Weights of a small transformer language model: 5296 steps.
MLP neurons of a small language model. Each row is named by its layer, matrix (gate and up: input weights; down: output weights) and neuron, and shows model dimensions 288-351. Each number is 50 + 15 x the weight over its row's rms, rounded and kept within 0 to 99. A neuron's up and down rows have the sign that makes its largest values positive.
Before each neuron's rows, "fires on" lists the tokens most often at its 100 highest values on Wikipedia text that the model never trained on.

fires on: "on ", "from ", "of ", "along ", "at ", "ti"
L3.gate857:62 27 53 51 66 59 18 63 62 64 03 44 67 92 42 64 52 52 33 48 59 62 53 52 56 45 45 46 43 55 62 69 68 52 47 56 39 78 61 63 52 51 48 65 49 24 69 77 46 34 45 49 32 55 46 60 82 26 67 65 38 52 29 81
L3.up857:62 56 47 13 73 55 25 46 46 71 45 41 44 85 50 50 75 37 34 77 61 66 69 51 19 27 39 52 43 27 42 62 42 69 54 61 64 45 38 58 61 17 36 58 44 53 58 51 45 25 68 56 13 55 61 62 65 30 36 47 43 46 69 50
L3.down857:51 68 73 61 72 36 69 63 57 47 79 58 32 44 39 45 67 45 70 58 64 23 49 52 64 40 40 37 43 53 51 23 48 24 72 53 73 48 57 56 66 54 46 31 81 59 36 40 47 62 48 72 64 44 49 27 54 27 49 36 60 60 51 33

fires on: "dis", "Ro", "Dis", "E", "u"
L3.gate722:58 51 51 52 54 49 33 47 68 61 40 40 48 42 42 57 57 39 27 37 62 45 25 39 50 86 47 60 47 57 58 63 61 45 37 34 63 49 54 53 25 55 31 48 37 46 46 34 32 39 38 55 21 56 59 46 52 44 25 30 48 39 47 27
L3.up722:37 70 39 46 65 50 34 39 68 58 51 49 72 48 69 39 73 84 43 30 75 61 49 60 40 43 68 77 66 37 60 55 70 34 49 36 29 49 38 56 48 62 69 40 52 16 53 58 35 22 64 67 63 39 57 71 58 70 66 52 47 71 58 56
L3.down722:40 50 67 29 46 61 54 46 43 34 21 33 43 48 24 58 43 37 57 48 37 65 59 52 60 55 61 53 61 39 68 57 37 55 46 47 53 33 27 48 52 44 68 92 70 35 25 38 40 99 62 67 59 73 69 43 83 44 48 53 53 70 55 59

fires on: "an", " ", "u", "ang", "guil", "a"
L3.gate180:47 71 40 50 29 56 40 48 70 42 41 65 83 53 72 20 80 57 64 53 49 52 71 64 52 54 57 69 39 69 34 49 46 25 55 55 51 45 80 28 40 45 51 39 45 39 56 77 54 64 51 51 47 25 50 32 60 52 43 74 69 69 72 44
L3.up180:41 80 62 78 39 55 68 45 44 47 51 54 59 59 54 66 27 46 78 71 62 36 32 64 33 51 54 38 34 45 58 49 53 74 44 56 54 39 47 65 49 44 65 57 68 59 45 39 38 50 54 46 31 37 45 38 42 73 48 29 67 40 63 45
L3.down180:67 40 61 48 55 36 56 63 41 55 39 51 69 65 47 43 34 60 25 27 50 28 32 45 51 47 77 42 34 57 75 26 20 55 50 52 70 43 61 17 69 53 50 55 81 36 42 38 65 41 29 55 52 31 36 58 51 60 33 55 48 55 53 40

fires on: "would ", "did ", "could ", "will ", "more ", "ley "
L3.gate461:32 54 26 50 74 15 72 41 43 47 48 24 56 70 56 68 73 30 48 55 72 54 29 60 48 56 16 59 46 60 44 65 58 39 46 32 46 58 48 66 66 56 66 38 45 31 50 55 67 39 47 18 43 50 37 42 15 52 40 69 69 49 48 42
L3.up461:43 56 53 62 33 43 55 38 53 13 46 43 39 53 40 62 16 29 59 19 51 87 49 66 66 73 47 48 63 39 57 54 28 50 36 56 76 56 48 75 43 43 50 44 47 37 38 63 38 54 53 69 53 41 39 51 35 58 53 50 34 41 44 41
L3.down461:50 42 44 57 55 56 61 63 48 67 42 61 56 60 85 39 66 61 46 56 31 19 34 51 32 72 35 40 12 36 44 46 70 48 52 47 34 34 49 46 55 84 26 59 44 54 64 51 60 46 43 55 63 45 58 52 71 42 67 65 49 63 62 52

fires on: "Fl", "Bell", "Catal", "Wall", "ill"
L3.gate793:69 40 42 80 53 66 42 32 67 65 90 79 51 74 47 48 64 37 48 47 62 62 38 44 46 42 62 53 71 59 59 52 52 26 58 36 30 54 36 44 41 34 55 55 35 55 93 40 39 37 51 60 65 53 39 55 54 62 74 44 52 39 47 43
L3.up793:42 46 17 27 44 42 47 47 70 45 40 37 67 49 39 71 54 95 66 45 37 42 65 43 41 36 41 72 73 16 37 56 51 51 66 63 48 63 55 53 44 42 50 44 46 70 59 49 50 43 66 33 29 43 25 37 60 46 56 42 54 35 34 59
L3.down793:55 65 79 30 43 33 51 52 19 61 39 61 43 44 82 44 24 45 48 47 03 35 37 49 72 54 69 62 40 49 37 68 38 44 47 28 53 43 47 46 45 35 24 28 56 60 03 73 48 51 59 25 58 60 56 67 48 52 13 53 24 64 56 47

fires on: "s", "b", "j", "m"
L3.gate1005:41 24 43 68 49 41 62 32 53 80 61 29 28 66 60 79 58 69 58 42 61 46 44 57 65 72 83 70 61 47 23 45 29 62 55 73 59 60 29 52 55 65 58 51 47 44 31 40 40 32 68 54 50 48 83 58 59 34 54 60 45 50 27 64
L3.up1005:22 49 51 50 77 59 34 37 58 43 25 60 32 60 63 52 52 61 40 37 49 44 36 77 57 70 48 37 47 42 46 27 95 58 22 63 69 29 70 49 88 64 51 52 70 39 47 45 58 52 27 36 34 39 41 47 18 63 57 65 50 59 57 54
L3.down1005:50 48 42 79 38 42 78 38 55 60 60 65 68 24 29 42 58 33 57 50 04 56 42 48 86 35 64 51 73 53 27 64 23 77 54 58 49 70 38 47 43 66 27 47 22 63 46 56 30 21 27 41 57 50 39 64 75 34 24 32 67 51 42 43

fires on: "ing", "in", "3", "ement", "ous"
L3.gate878:32 37 39 65 49 44 47 49 45 31 39 59 63 45 64 36 47 31 57 53 40 71 64 36 53 55 75 52 61 57 44 44 26 62 27 43 55 34 65 29 68 43 61 61 45 78 69 54 25 35 54 53 88 55 56 73 64 46 51 69 26 61 33 27
L3.up878:56 41 37 70 72 32 38 38 26 67 55 56 35 85 36 22 57 32 64 49 47 59 35 40 42 52 54 39 51 65 58 20 56 53 55 54 48 31 31 76 65 75 74 44 56 64 45 64 44 61 50 24 54 55 51 45 77 37 57 48 37 24 34 37
L3.down878:38 32 62 68 41 36 56 26 50 73 40 66 58 41 37 55 47 48 60 48 53 43 75 78 63 62 49 60 71 52 65 61 50 46 50 30 61 41 23 26 69 51 29 61 35 38 51 46 64 36 62 26 41 42 57 73 25 52 46 37 76 38 54 69

fires on: "of ", "antum ", "ian ", "ak"
L3.gate875:45 58 45 68 36 49 48 36 48 34 55 59 47 58 38 47 47 41 75 34 21 53 82 41 36 48 61 44 59 41 63 76 63 24 76 60 45 51 57 47 49 61 49 42 35 51 67 63 40 48 85 60 61 52 48 43 28 36 47 61 29 41 80 73
L3.up875:51 28 33 50 36 42 60 36 41 65 26 39 59 52 61 63 54 38 35 59 71 72 31 56 52 59 48 61 51 62 70 51 36 45 57 37 44 72 58 21 28 78 38 62 56 56 38 80 52 60 43 46 52 69 27 30 42 55 62 49 57 35 42 47
L3.down875:33 74 43 41 53 46 18 64 51 60 56 67 61 40 22 61 47 69 54 49 28 68 63 29 39 51 45 52 80 39 54 36 44 40 32 40 50 29 51 72 47 51 70 42 44 43 38 31 51 61 62 75 52 58 72 50 49 58 50 52 32 48 82 58